python train.py --n_layer=17 --d_model=160 --n_head=2 --n_kv_head=1 --head_dim=64 --d_mlp=448 --vocab_size=2048 --activation="swiglu" --norm="rmsnorm" --norm_place="pre" --norm_eps=1e-05 --positions="rope" --rope_base=10000.0 --rope_fraction=1.0 --qk_norm=false --attn_scale=0.125 --bias="none" --tie_embeddings=false --parallel_block=false --init="normal" --init_std_qkv=0.0466 --init_std_o=0.0 --init_std_up=0.0466 --init_std_down=0.0 --optimizer="muon_variant" --lr=0.0125 --lr_mult_o=1.5 --lr_mult_up=1.05 --lr_mult_down=1.5 --beta1=0.95 --lr_head=0.0099 --grad_clip=1.0 --warmup_steps=200 --schedule="cos" --final_lr_fraction=0.0 --batch_tokens=32768 --seq_len=512 --doc_mask=true --train_tokens=233500000 --steps=7126 --dataset="wikipedia_en"
MLP neurons of a small language model. Each row is named by its layer, matrix (down: output weights) and neuron, and shows model dimensions 0-159. Each number is 128 + 32 x the weight over its row's rms, rounded and kept within 0 to 255. Numbers have three digits each. A neuron's up and down rows have the sign that makes its largest values positive.
After each neuron's rows, "fires before" lists the tokens most often just after its 100 highest values on Wikipedia text that the model never trained on. A number after a token or word is its count.

L13.down169:161142125144160163161104141119135089128102114146137182217155094163108139075104149182140104096128168106186055123155169114102129133101128166087150161157199154128089113097108161101131041132121116162092146110130162081138150113092084099164181096181072140116095130065136133066172114124160111140116137135073083164104140127115101121112140052089119083138141089155103136135134119079124091086118125165157097132160143127084214138110140137127130091108141136144143132124085208158167143099115078
fires before: "'" 19, "," 19, "er" 13, "y" 7, "le" 5, "ough" 4

L14.down264:121130116131032137133154136144094089088115101172176095169124129174084132141100111119102111112133103090112143154113123100148132076133113116090064118186107121112161125074128197105116085151094129076187132143137164157138152138171119170127153121105173139179176104127116087101191092169102097081096147152083051170122173066142114095130121102115158149133157204115085175124122110063121148154123149126086166197115121121112129095132133194073157141119169134148100094176169116118145135153075138
fires before: "le" 12, "ch" 10, "mp" 10, "ach" 8, "my" 7, "en" 6

L7.down273:097166128150183121123134165162104137114152128114113132144166080166175079112132112078124118100151159135128169131117126134156096100107174210161064089118151130120121061112109135141130150155094111149128088091194101180138109130177114207109158141134169130141188122095074073135171132126122158046126136102144185151130159075168107111137119036136165099115113089164111112138175152164133106149122104156095141161127104113099041111171177068130152117141125059074144144128105147122114142142098088
fires before: "\n" 34, " The" 7, " In" 7, " −" 6, " He" 5

L13.down263:149104115086103103107136121055058155110108118049135163102179123164095081168095154137095116152095140131120125117181082141093124126158187152107144151164112140136082072140137136076178074143137080142168122053173116122140160188048149146064121103116154151133114139130180136117116152142138061096107151102127086084090150115151126149124128121082134114098119158092125104139089099151129168127109174108113133191131089144153135128106199093121133098116171115122188050122080107109082178100129150
fires before: "mp" 24, "ch" 14, "le" 12, "ach" 11, "en" 6, "s" 4

L11.down4:152105125112094100138143177138155117135135111129120069139124163078103151106089122114111123156100164139137108068148128142135115147134089116127176119125092134085151190089141206098069134135158107102069176065107101150153101119102142088098124118146120149114178114100167077170023137083147137124060104159108119118096128092179106161151151115175173175200133133148112138100125083153132131194146141062076213160113123114132130159133135159119092137139096148173147094095119138093093159175068099
fires before: "al" 12, "ation" 11, "ated" 8, "ition" 7, "ed" 7, "ent" 7

L13.down283:114088107182134128141104171129142157137182101130129118115121131136091107083114141143149152149147167157082165130160138133143131181184129143086171150124081108110123087118138124156208176102130135085060146086075107085107120111087058064120129138169138145154149133111102081136161182148125164126155070120127181111099140150137144168175158051147134161111136096080128150111131079098094116137060136215112090067071124129131128132128199109114149075112187135096104098171084123098161159134162145
fires before: "n" 13, "d" 10, "th" 10, "vi" 9, "an" 8, "al" 5

L7.down382:135124147140081177182136087161130074114140169127139138081114159089129105129128152132195152124124101135085116125115242106140162088105145159141089108165050150129113101146177139151118161143102111118138138112114134146151113134192108101115111110164112134168174082189102092114101052129146080094134189165138091195045165094112162091140146129163147133086141154109128094146119101125119113171110116110155061172147166094118116083109080119108095141115147115142072135109192103091091102090173150
fires before: "le" 17, "et" 8, "ute" 7, "on" 7, "os" 6, "u" 5

L12.down335:096108104063140182100116145143111142098098128102140124158138113130117100191157135092128143154124089133156098135100108147143197104136141178112067227128112123158128100082138162101092108128111142121109182134136127137102129158184124161137110157144201133155092160058146097140096104133096132149088156107144164127134071091184086132086143118159153142184139174047094087143104132119154104098185115100125128074117114187112178171151127152165143060133072140103149115111104090115213152181126151
fires before: "ate" 29, "ally" 6, "ci" 5, "ated" 5, "ct" 5, "al" 4

L11.down308:086098125177110083135112135126146140168104103180181119167197172154127185131155130141114114025106117185077080042123083082120118128156070146086139174110105093110152136132107099118112098146118166158134180171163135076166162065147124104081131110096143072125155131103214153144130119150133139122151077159105142148115124133154111064153098099074123126133111136055135123166115152059135155110132153128102153126130113111073178148144115135122188114127160117118151147137142153154101143081131181
fires before: " to" 42, " with" 14, "," 5

L13.down439:160132085146083154129115143130087120164178118144135091073129154106133093070168091065102117082067118124112160115137137081127140173105100156172154135121171102195122126164125084148127140139113142198125180146094072152126118129099123065030120130165084125128147086119164089103149120090101111143146088096099154070077197074167090132065175105103126105104115124142126138108117093121129121131108176136130058159186126178095113147127127067116125141092104159125128185106154158126194131126166153
fires before: "ed" 23, "ment" 13, "ic" 11, "ing" 11, "er" 7

L14.down9:164137156132048108161081076120139116122129162143145191092144132114131131154174129147094110097140128098139139124111158084114115119118186117124044112102115117137092102160202189094129121132139087098140104108162155125127084082143122119191141161046152182140142113156121142098090150153129138056146119101078114143125141098171074126086090115110149107160150122084078074159103097124105128110116192069114120108153087093139151181081060085114138145196071117094151081154098153120103163140115164
fires before: " " 36, "point" 17, " C" 14, "\n" 7, " S" 4, "as" 4

L4.down198:107141129104122127101131121126133139144096137153103167103165202115092102084131138110185159128180051152164142100150132087098137164119115130063132212091088100135141116127094128192129120084101117113098166078133133104154112083133139161121119111169141109185149106149117069117141200136165111076081087155122108141162126080184114157114190036127131098117093178123095140129161130064157129149079134127085158080133162116148141179092152172117164162131142136115134135127109183058141175164175146
fires before: "ly" 16, "er" 12, "ch" 11, "li" 9, "l" 5, "s" 5

L5.down1:120105073074102057111185076143088170111142139107144069166145144090146068144149135087168083129132072122114113088138114171120119178094121108145106085109092092127141140113114122112135152085141112153124108182089093064111132079128179092076134153090115099091154152144159154113089135137139093187057184077116131211156116154153160203105130139093183138151130126181150096136090128084087152179163132101111123097075105103125142182129141174097165128118126134086139134104138146175140139126123076
fires before: "s" 41, "S" 19, "/" 4, "an" 4, " " 4

L12.down99:124120061109175130148102215119079092118144115116150119132110135101129123104116135073123142138138141105141130117101180122169126061098158090049106164114106144168115102135120144085116157078201138101152084074121117152127158134054143104132128149136130151126131093100159107175082128138189135129155117198173114080123167171132100166183126082122151086183150116133138054161140127144199091078127145114078144115146154179156134114170141053108129126141157120107124089049155157102109082142159143
fires before: "s" 24, "ed" 23, "d" 11, " the" 5, "ve" 4

L10.down59:167122120159157085063087175147163157127123145117138141162133102089155144066143083069161137157117095175100167168123080094050159108175134106180116097177131138197116114164075092113181074122072155147166121096110095122103116144115149074139151165102170087128076085159158124089143092135137148113166120140132182123146150131154080109157107088182167136128167148192144157201187161102132115130106123092125139105171147139138164092129173152094162116089117119154075148127159108176134145080126115
fires before: "s" 22, "gin" 8, "ct" 6, "w" 6, "at" 4, "el" 4

L8.down347:119118072114138092171224163208110165121122108106111196152168155146164066118126140163149096094129115112154065187182123139114110072153137127177111135152179097174107123110149128138157142118096135118168145152172160117164158161110126126141122075132132105083085186078150164162177157164095132126163102115125121103081208136118118130114133143045122179162094133135131094163106137149105134079176164083148049128136108136152118110115138105073131092138116133118156091182159166114138137147089159
fires before: "ra" 19, "am" 11, "ri" 8, "ru" 6, "um" 6, "ack" 6

L14.down64:136138185151112140155144139134101134167142144112133123112162109097112128089111130120110168162171117145176102153098098120139118172177164133131131120136115089131162163140119157060081091100138130093206146100138126117166122168122136149164135166082205113089145093138099115170175127114115137155114147162100202129142149094153046061108163134135137066140110120185105142150140135143191057160084128149136082196117226106148181169148120172085132140082116151143117187132159150131073191143129127
fires before: " —" 29, "g" 10, "m" 8, "s" 6, ":" 4, "D" 4

L10.down339:111134120110160087179083117147161074134188117121139131086190146161110085194193109113103109130098154183176106142127145097116156102103076111158164122121123102145192104156088142173086119117111097040131170118183143103124123140119080184169099115104148092171082176109177117153175121105145161102101028086122083131102147110112107084115147092163117118159098158176177076161182100122134123140138158155158141105101134141149122121163171087149152131113075146140127109168099109154092148078126143
fires before: " " 25, "\n" 15, " Party" 13, " Re" 6, " |" 4, " P" 4

L14.down149:141159133140135078137139164153157132151143117140121096097154121131125091169099142106046150116099111102091153146104112146121104074107112112103216116165161121135153082061131092157139168154095108160136117081159151157161128103157139122090119148096088110056135141096104111175186170146147153104086103125178097161170102121131120092145096168092172182112140177183144141069112126066094124166129153130171065134111151152136124141028130093148149138074051179126138141099165097116178165129152091
fires before: "ed" 42, "ing" 17, "er" 10, " of" 6, "ers" 4, "s" 4

L8.down194:105113070100170134101116196093139150113173151125135123116053156129131112055137115096145110126156100164142135179176095094146105127099120082027148128078113100135092147129177111123081135163080116143099137150173150166165172114171078100164158155083095145135161160092112153107112113113175178151126177101112131149149109158117050181162136077166142106120099142045098138133130138131156097107138135194143094121133124147123164096117100121178096186116129135115190128145094064107077121121142091
fires before: " |" 39, "im" 6, "s" 6, "ed" 5, " by" 4, ":" 4

L10.down202:048061100138080191132107143056167154090146093180151090128194203136142112169092082170164100088134124096125110129121135104110146102143167120211122154105099193158113167109083160179124172094105067114120144121094124142144204128087166151119116123111134144149106079137115139138115164157137133082137148098110102110108108135125093165086185076123147154149165170141127119138117102151127123130141147115103165116162118144085132130083113055223106124156149139111123109121131184113122071109115091
fires before: "\n" 43, "ia" 10, "oc" 4

L13.down419:172134122148127214157102144093139120170132141145120092112197068127053113149110118096113119132117147121139104174126132112115112121103107142122114066163182047097159196108151129171126079187095055150137122162144116127131114114179145132122085152156148132100191137148162134070100096099153151137138166163087116106150145116090116151120076148093105120177102201103094151136089145137101095104148116073126123145108104028139132122163098130109062118124134062116127117168129060112099101162130171
fires before: "id" 14, " V" 13, "la" 9, "ol" 8, "us" 6, "s" 4

L5.down141:097146203116200103106168212063086140115111141155116092138172096091147177142142139180116114176112146201071145149134083105156114090097087138146131197096158126117093101145110144105103113134169108123131069150151144099134196132141122122143103110143151119116131166115129146119132109138118121112162149077128148104101069116156115090186145113160109172115082123041155121087112157140134119100084168169143082185128126101068137114142173111108167204178164154126082077166136109141121170121141144
fires before: " as" 24, "et" 12, "d" 9, "s" 5, "ly" 4, "m" 4

L5.down112:142094151131115134161123184087165172098212132144087114138109120180105142110129154093207145117108100146150089148100146115124114147162122102113092161123111158080056105123139118077120081118100094132135165098118127114108187144071101073156090094147150182141151059158153108072072129116155135119104133178117092134140155126133102150110247087168113104123110181098105133167128122186116071187133121163125116124115092139159132107107119148101154115064106120082159158100157071127138073125138172
fires before: "d" 24, "s" 22, "ic" 10

L13.down15:102115136153160184095176164156105149082095079127111124128091129044085107152176120143111097126166204178151080124093103115085108118125132120193134096157109133165144168154084107140089124120099070132092200186077122159099106093170172133171165211103094108150125156186124127156171122125115116073090130144137086081144151094161102140145128134160121058102109105195112126210129110093166142158090148124094117152121176159128120153130116120139164129129176136117159112125141157120089135130189125
fires before: "s" 73

L12.down383:142119144106102101173190136158159110163101172139154151147055174114146097043164103162117110135194118157111155166134132105119111135141103096146151098144107109061151140109149163119122185109156207106076148180161097101146118077124117145134112141075125159127205173168123098117154133119090187122111132105175118143130163105142087089154114122100156133106216126157128170084175171153108184190107142142108093145108124193152115136068088132110132176164137128170139144108168170106186116113120126
fires before: " to" 37, " that" 7, " on" 5, " by" 4

L4.down380:124165131116135107121098097135137138124142122082093127089156141126018119126140153110074061136129131134037164184092132095143126120119074134119169135068080142149112107147061099121158091079195157120157140090122054129103091066098160100140067138157129127142123110127117152146153165099195160150087133158126124133157172155108128112112166128078126135153098151082166143136085126141199124130084134133105078168129098132125110157114116096111113106101113172158166143132082106134070112227168117
fires before: "s" 48, "t" 5, "," 4

L14.down198:150118122114129116104140115101110163097158137174153151116161129121157086107115163094092138116112077141097028123099109173172114208100079172146122146115157122099139145153150107058138180166162156093141120133106139168065154151098089134147133086156141095060156147105089133109181149106129166074110131153076155068068111175153083204168133127121104095112139127110185119117119144089141169069083094113195104130107141169104094126110150085109070124158090107144147153139165164107147123123175171
fires before: "s" 33, "d" 21, "mb" 5, " " 5, "tion" 4, "red" 4

L12.down45:059129144126188172106203172195109141134175115091129139194152150131150112102100141143085143108084136174083157129146164131119142126142158076146124151219093085158088080160119158174095067111178086133107129098134173144135114103134178092101087174136126111132109131143143119118127150122138108144172104172095128111113183137136065139085109085102129117141098145091043120196145160152078157149144183167110125114117073164123117082103139125163102139121123153158114103163132090098064120150090088
fires before: "ally" 18, "ated" 15, " the" 12, "th" 9, "ate" 4, "ation" 4

L14.down348:150077095180159123115131120110142137134148115165181051128113052105115127125134158045129156155075159121139160119172111128117168104146154064130132162119114106129084119109190146134156137086139133064154121079127180152103153146168198141087134146136142113083126125069096151139055158189140118126127122128173200072138084100110154148139095123100084150107103182050146092153141118138103160127118128081144139112153158076102153114113175097147140105170169132125148097119131157103207105095086091
fires before: "n" 19, "vi" 12, "re" 8, "ing" 8, "ve" 4

L10.down429:091099050145104103147134172089115125108145056087144113133185107198212123084083127077111121075168118171139123148115114154111076111125085152156158136086061139123161123056126184136160161154150127120104190139153068124126150114108138105161109081144151115130149162176120068116093122121136121188113129135058138121102140126085123142094154080184093159143134122123153157167146066113129142157186088110194101132092144118104091135148173143083119080174109122126083126146116157154109134153109166
fires before: "==" 30, "In" 9, "The" 9, "===" 9, "T" 4, "A" 4

L8.down22:076135056121143170106096177108154106084185113096126160103106152122180170000129114141157120103161135174131176155159070112139178087094131191166149128177125103091139126117082201097076110100131138121134174131141119102107145164099113142130109125133120131128136106153103070136145143118112089153162127144178136100165104119115101115126114091138142125159158122130147141103134107133115124057120095142093185131085121086133102089135089086116078161209149081149112088154137137055122152076120099
fires before: "-" 34, "\n" 23, "20" 4

L14.down225:134130133081099137179074080126061148072142123131079147169173186168125146140140120118080088110103100100130200126128176069186142136124091171154145114085149121155164081135122124128134159092135097099140148127116143166165108192109192121129148115125031104152199153130158119156128149101120123156124176095110138181127156124139157119198168149139133127182126068197157133115173104142101079115156125115161088163123126136127123076099053149109139198110086108129131061143137115147134128146135155
fires before: "il" 28, "c" 11, "le" 4, "mp" 4, "n" 4, "re" 4

L13.down250:128186157170109148158156125171132154101124164085109111143083098101125136077082134151144137129138130139154092118132110138116148160115142132066120131166115138090081152127098141107102149117111105172156052117104149137082113107149100152137147147141115068127129106193172067116204121180113073082097119105062095105135171093089150153139185151160067104131134016035088156132070127108146162125102109159164170170125153142119169118136102081164125134113140175162115122103132082098105125100115075
fires before: "k" 18, "ate" 12, "n" 8, ":" 5, "th" 5, "or" 4

L8.down300:070147110122076118088135184118160131088108045105108171102145140174168112098081166124167197156114090088168090138167112123134142134100086098160109178160120122134138112172132152129114131125161110105111110077096106163143137116120136146145111176140130132097081164158123128132110094118125085108115123123070062139058108096195122194122140057114158101109169193135185105083144136149126189109172177158114151133135182168079128126138136087039158155177116139078168122089125122135095132130136144
fires before: "ed" 24, "s" 20, "r" 11, "ment" 7, "ar" 6, "ing" 5

L14.down90:083100113132180114160107186122139159151133127165151119193090168120083179112141184114142168087066080054133147132127124110117183144193089111123098158115142119133209121165133147098129047142140061119130134161109151156118114054178119065120147135123134130154146060192155102096067145131122120169078097121121111136083129076113077136152147117145122107187168139165141074098110159105108138191172148122143079095127126094152084124141116150100109126107137124147122086128080132176098161108140113
fires before: "ate" 34, "ated" 23, "ating" 9, "ation" 9, "ations" 4, "t" 4

L14.down326:118079088117182093098112132165156143145158107110130122130077147121171157024129070172154110122137058226063169129145193203098155154150151124125133169077136161133131137101162122111164118104098117157136103159159131136151131160111190088157157175127134139161102081105137142122100137132080093074136101151181121122112083122123127109101077121155142080122089105058118113127106111129136092140141151144168095138117142100120106088152119154097137157125151098090153066134118060130111048118164084
fires before: "-" 23, "or" 12, "\n" 8, "es" 6, "em" 5, "ident" 4

L13.down75:137142180113165118168128130116130125116121135143123215114027114105136118135135124174157125098146112160144063109172158122139090143127132128118132173093176062155083141119111128140143189113130066105127159152087071154125124149081141132169135114164089103172116117137093120140084161130056154158082151147137072153085147104088166127102089174162162116102101120067108127129085134116115131159123145121105061118087165185143154082140112138168092187141045099148151184113140139064080157157160157
fires before: "f" 18, "le" 14, "et" 8, "s" 6, "ar" 5, "os" 5

L8.down191:132160072123102105180151115141161134105139117130123170048147152152086127162047090167099155094114134101147149165124131173179147118107117121187139123086120119165118172165167153083062119135152150087114130101147072078144113095108129116132119102114153113098103109123142110076136126151121086098139118160099092025156085111153087125208131167131134116139133211045169154119116122182128176090087125127122171163117105123057128145132094138172116096116156169121134174072152155147107135101167138
fires before: "um" 20, "s" 19, "S" 19, "ing" 13, "ion" 4

L11.down281:157120165108107202153163107115144109141133159151068089140127105137087159219143074187129134103150140138099176097135068164093085092135116166156221131071039119148107135110136139155201146132143088149177173119135172157112131127156140159048075086191144089131130134170113146155132091145114132128109089115119165147129117142147137117113149142126095167075092101160117129145118162091108111087109083139161119170140112138130122124169122134143172028152142098170134087142097121152121101141163124
fires before: "u" 12, "ed" 10, "van" 8, "ut" 8, "low" 7, "d" 6

L13.down78:124111175160139127083116194158059133132146146121144128150068134168130140143100152060156159116068134141168115113110137156063178138163109106108130097140100053109147087111143122119154070110199096114124081108172134091132161123087094121151138195109201133132130154114127101134101083143164139122146132156147072103081196128144179136129178097196117078190115152126102117179173153149118104147094152155133131103183188124152150142189152138049160147126114130139121120147182148139131116157110173
fires before: "ia" 27, "s" 23, "a" 6

L8.down102:128163177134084132149098122120156137168134119127084193134117029184131138099161184128192133103115134130152112084105111143107161106209176136115121158153129130161128160161146144065116139072146114185152115169119106152125108179100124142108114137124143114087119149080099152156207156123153083217164109159135144123108115149065114111151131097104108147187148140116182080166139070167184132108152152106115118120131114173157124079132086078141076132091080195152099171119093143129117155164121109
fires before: "er" 29, "ough" 15, "y" 11, "ing" 5, "able" 4, "s" 4

L11.down296:129118131150033115158115102125132138121117077133146153113126105139114163116131127154176114131125040130118150125104076125049111085126162123122089115096085118054165155090137136075102098077102056206136143140172152193110105106149166124099059118171202118128078196116139124086111159088116164170117107126189134137143097144202117106131171173117112123126164117070143172150145132135167111125103117160112126102142151107181117140170154152137172087086141153098094085110155155116097119140111156
fires before: "," 43, "low" 7, "o" 4, " of" 4, " to" 4

L13.down16:108149108122117126151099060152106086117102143124127155112177031126191100082161108184102116134095119145192126181138117118094184141161099125116091087134112181184140116158101141110021101152154101133097119099139187129066156135127122130123123123166134054108103156141101140144120115121188126113130170125117085114110128106140103125144131090201164149149144111109115185180103126168139102138102135048156168200162154121151106135097115150045137077106142165113151106126114134097117104094148096
fires before: "d" 14, "ent" 10, "om" 10, " not" 8, "ol" 6, "on" 5

L13.down230:137132132094131119098157128161130118142112101072145139100178088147121127144138163095081137138081168125141154135089092174110123191155119161119162149176209102143107117117139160187195183094140142131082144118174185083129089114137119127128161145123089088137172030109159131132157114090159189141119161130121163075095139101123065136078121083181102084133163140132158105112167142190147135121182136097129129123136136177122084050119098131097119109122096058160115116123105137186093178108189121
fires before: "or" 26, "cur" 11, "ult" 8, "es" 8, "." 6

L13.down271:179153159107097105182119170131101154175113090121025078128140179194068121121143122144125134129119095140092138169125131156133139060116119164158161156140135128067084152103091167142133093094129179076134172110138095125117183135049124140119149155106093149151116195181111075125186169180212167182162110134187118156105187155167103131147091122134153149191149153129155117079114114123124104134120169112103144115159126086168127153100170119142169107113132109123171113092137152138139135103124157
fires before: "ri" 17, "er" 15, "re" 15, "ro" 10, "ra" 7, "r" 7

L14.down274:169159137163183130150059203113107157147130103150057108072099148139153083035123181135130107108131146105163116149181105149132142139098088074117155111141154080141102139119100070148136132142085128164120141072125139173141184152183145129067107168161047125148096142090081148124130111110126156154159184126095103100168089160089100142100135175086114110133176139111135153139068107101138109140103160150090119088152145104054126097093125118120097175084202136131152114124146143130104109110158178
fires before: "er" 20, "." 20, "re" 5, "m" 4, ")" 4

L12.down409:124167111093175067083185118108222089143112127119140168137064162140105148142162089089132143078155165167123085137089129212146192128091131170137131094097107151087161121150135149136132139104112201188135096069136116187164143074114174170148096091125104073174110187131184115069146096122098099172135094151088109174128057114125093088107095111130174108120122127170148116107157088098140116122169080108133139089124118174141116094149134101163126149141093130155129126093140164129140120113110143
fires before: " |" 36, "," 13, " to" 6

L11.down164:158101126056147118214100050134148103188089091101115157118114102139102166170129159113119092112104056156057130150072138133138141127168175186093134091102170106063108124103120102106124111126116143109106112098142112182122148115083167115120133171141168111151184141086145184158134108125161143110109133148116153133131158118090069156147166179125100125085113110147109169182068195101162138219091111125085137161082121116111098161149144132103138111149137067104134165106080136091120158107084111
fires before: " |" 27, ":" 21, "–" 10, " season" 8, "\n" 4, "," 4

L14.down383:139089132115161156134119160155112088159079185123095136117102093086159133086140086124060121136126126104133120133100058113149154169115154129140079102113086083143090164136152136141131138158093140066112151077153148109085047117169151091132137122176173109122157167129135166186119111083083164120063119137101108155091158120199087120116089205182165145167157154149077148117090124131109064154103157114147129117175168061083142197125086141143157101110165151108131174108059138137135138117111106
fires before: "al" 57, "et" 11, "it" 9, "ally" 5

L10.down305:102156081150066102134147169122154115114169115114166108106102109124110110213169137142093152219160131144109115163094119062075169120086125118091117148128079096045156121102154122147099154109078141117172126127170158119159124076096195116123109102128177112079076128101155150117114205123086136176130083119078118102132110164147236105099110138137095165088110066129131098116125141094085123146189104119146129137122112139130151100113074106150146091148151131114180086106149164100149150117130097
fires before: "ed" 18, "ive" 11, "er" 9, " on" 6, "or" 6, "ation" 5

L12.down271:104100057123111135174176110088135143078166116131147139170145094188142118114150150162048118128114108145185123195167149107163067150122195130149161111165091129112094091085137168097146112119119162147131178140122130096185093087056125067148111079089145176102122150152109124072113192170147158145075149149123082137099166098156123125185143137108179107137112163081085132127186175157131142145129090119104171125093088105155132182116169124127134063152113129136201136112139108129113125157115161
fires before: "s" 37, "mp" 6, "land" 5, "an" 5

L13.down296:159125218142191112103094152102123127148117046055088142104090102176142111146133077102120192078043081137145123132098085140146094116092107132154147121086117142104128163141124112127148187114082106112169064086128141126154148083133137136124151190111119195132120121162106145105175136096105174207138111128181128150106149193097126146163146179081070128129135111137144131121143122096158127158138124162104119114137128113111152088154078069109093180119091128117130142104165114104185112096138200
fires before: "," 21, " a" 20, " the" 14, "N" 7, " it" 5

L14.down6:152206074117113145158114109146138112109160143105110138153163133098093183146123161076111123142185152157114072130096105095118190110156138186128067191130097116120192146080181085178125174136131125185112122166167152105128097097106131125157092123146116139141145085171155111136142125112172101113137081156165148154169071113187103092077161117130170080109143182155137110112180143138137100141092167129135104127171154152189108146127058122172131060165126137117104153110181109105185161121198143
fires before: "." 50, " −" 8, " in" 7, "or" 4

L8.down128:127079170135081105142107088067107155145123130125137050132168131155084139182146126141151104142143129137079185038121130126115078176120158167153112154119152167133136097145143137135139174196106065111128172183091157143160177088171131163100100149128104110166115127117109146135093137128145151170142117107137110115098148092115101087136085067080122133056135143097134157102095141183066131081088143116137169105161174080161108148165127088141136128120112152087112195099137110088069036123103146
fires before: "d" 19, "ish" 10, "ed" 10, "in" 8, "ant" 8, "van" 7

L13.down257:132156065136152110177119178138107154172148122122075164159114107178163111141140135211251123120156107164119102133116128174122117174094126178134164134139105205127103107117188181123146089136143171123122135121123159142103149087072159133128153118156150131152124109190080113157128046123097136111110158120131067103160144076120159149114139156127094149088117164161123129096123127115149116157071088145127116136155117166111141104153125123115090115192063186108112133110118131133189150115206197
fires before: "t" 27, "ta" 7, "ten" 7, "van" 5, "tt" 4, "ung" 4

L14.down171:141126152095096171074148082170148105117136104165124127096093169112122090105134146128095182091100165074096131094117125103198158053162084164173133127092120133118153167167128127114109094148209161127117143159170161134086092113147093130114151116171187132093150116143091161141152162177166197015141134099054098131122136136118126094134109142143185170103093085123129097166125130103106093097115096187175175157118101115177108107130135149153143137134132140093174176138080167153132161165136119
fires before: "le" 50, "les" 7, "n" 5, "el" 5, "ular" 4

L11.down346:183139185158101100123128167145083093146149123166131118190147123131155171228101124111136132120148136137153120101096158200145124141078108194098095163083119180145184162191096165185059157131141089111124112139079149107142107150095107090118153166200096138146164088148128074144146157169125116134140181131106120145128143077154161043126088156142153107108083115158108120076116135148125132059133104116135101112082128148130108094063185124074133141178115125144110102166142134150116150151165107
fires before: "et" 13, "le" 12, "ar" 9, "on" 8, "os" 8, "ri" 6

L7.down138:125109183087118043124105102135172092168122127105132153131119184083178132168099092111166100071093076154169159077106155113107134122184136072107128139137168081167132140120157118124066135089110177140094112190124197109155117089131145166134110074111074096112175086179124124102178117100105093129113140135112160109144066121090080091132155133087119142147134183093097096090096141159197164160108130105176164105190083119103146142137125123180106168142140129128152183114103127101143130097188124
fires before: "s" 31, "ed" 20, "ion" 8, "-" 6, "ing" 5

L11.down267:115089130089128152136093014079134148142113158157163112130121128070125132068102135163144154083185146160132126137102119097071168108150150153084185078146129100086161150117144098160106173084167139101105162089152160138111112090095096110129131102098137144150143175099118139148102108132121117164118146122120176093181116076122153190112162111042120080055137181108062142160126113104083087169093135145145161108169154118151077166124133131133148157122124158120174108096134120102159228143125099
fires before: " on" 22, " by" 20, " to" 11, " in" 11, "." 5, " for" 4

L14.down293:131123124086126148078125039090077113105157107167047160152133159132042112063128106148169151131160134133116164156169145065127145161149116085077105101121159132139160135090123163109115056157098175117159086161082124149095102134079177160167150125152072161119069160087094114126104112117078117075087139104131113141085135183126145117112149141162141112086157140145110146097188095101098080167086163085178151164124127152100169138182185102128107148156129127112122162146161141114073150122118110
fires before: "y" 30, "i" 14, "ical" 8, "t" 5, "ic" 5

L5.down153:168125183114143170113083156096129113135174169098112133118115061156160122194094146136173129178157134155070150143139117150119149067131130151073140166142147131175104088121160107129151089114142156114151077127193119102128131132088124102081116086083105144097091120111147153145193180158058193135116112086113139150136166127137141077131089135110116141113128163117159169161108173076098123146135094085090158103098103051124144048132138105109094164117125155252125145169107109132135144157099093
fires before: "ent" 17, "ed" 10, "al" 10, "an" 9, "er" 6

L13.down270:092147136167108157115131165129067139128131129074072154092141123075086104137098130170101122138186132149126103210121181125131160199131093139147091155102073130122137145073123096133150127164113076129129106141148180110151144138085131111158104108148086118172187074158146169116078067161129104049166117086106141138112127143136145114123142160157143093124088113168115174083082157104081140121133135089200199168144128187170087141131101123120139154095145160102179109169190161101187139157153115
fires before: "il" 23, "ly" 9, "le" 7, "ity" 7, "les" 4

L11.down263:129182125115188145112128103129109129175129101137167125126158139144108046170127102134154073148080086120122162089175162083114069178119117099101102173121105108170177167105152105133173112136165147083112148085147106137069170102190071186123141136149147156129154115134090101112127072141018156123091116119068149149138120101102111152138190117160100130109094150097180098161161131135056103145143171120172170197133149145119135122144097097111085153102115130158143161132119093177116091175100110
fires before: "s" 24, "id" 15, "t" 8, " |" 5, "ical" 4

L8.down371:128096123088096094071110150107093132140103175147147111105118099152132054129136150062134184125101125104102090160117155135098145104140094116116116126078072116154102141100045142150027155066123085119153098115152119100141132119084197161118121087085133129076155076131150128151129126084141128140105140086133114109120077130172082137159164117149201073172101129075122166086145167123096111184138152150139165106097135165093114165118127110061147194119061138090180147089107118107130158162113128
fires before: "s" 61, "ing" 11

L10.down299:114167105058109149135147125130126126116159111105167157185119134160123143095117120095104119148128067120139110120107127133064140144111102112100143197146079120200149162147141153118104061121119050122124118152091095122105138124096113096151106075114165121119126095106139128140131153133103036061050123122081074099121108115164057124102108161089108128139098163184121093129108078078084156069077159130064137189154114116174168136115133134097118152075131101085190100103138183178137150145143134
fires before: "s" 25, "ed" 23, "ing" 10, "n" 8, " the" 5

L13.down303:148104124078063135122088196138068044125101112130125160130203151148100106128208117164125155156156128127152157120151120136150129102080080152104163145113177140153154142100087044105160157069155158127114119073091122121105069132081113131131158105131147108139159117140111149144129142153143099135173151106116115153166138088146175101073098115131123177154179200078144143128092121164101138174156081123105159131120175100116184074170159142068132171117104119102165095101165129080109063145132149
fires before: "und" 15, "re" 13, "ci" 11, "il" 8, "ft" 7, "les" 6

L10.down147:179114127102137087151087148133202113087113109158126145102155127122125117126186139108130126134123136140145126115116123090124233187046100137124124129132092089129169088157164114130048121079100090162128141144115127127107160124074100152129146199096132145117187152131093150129183068153139174147105082122134152161175117090166069168140132114108150112128114101061145075163190076149131108161116171189153144138168125156171157149122078169120123086100083130108137165191123117126074166161120148
fires before: " " 50, "er" 10, "," 4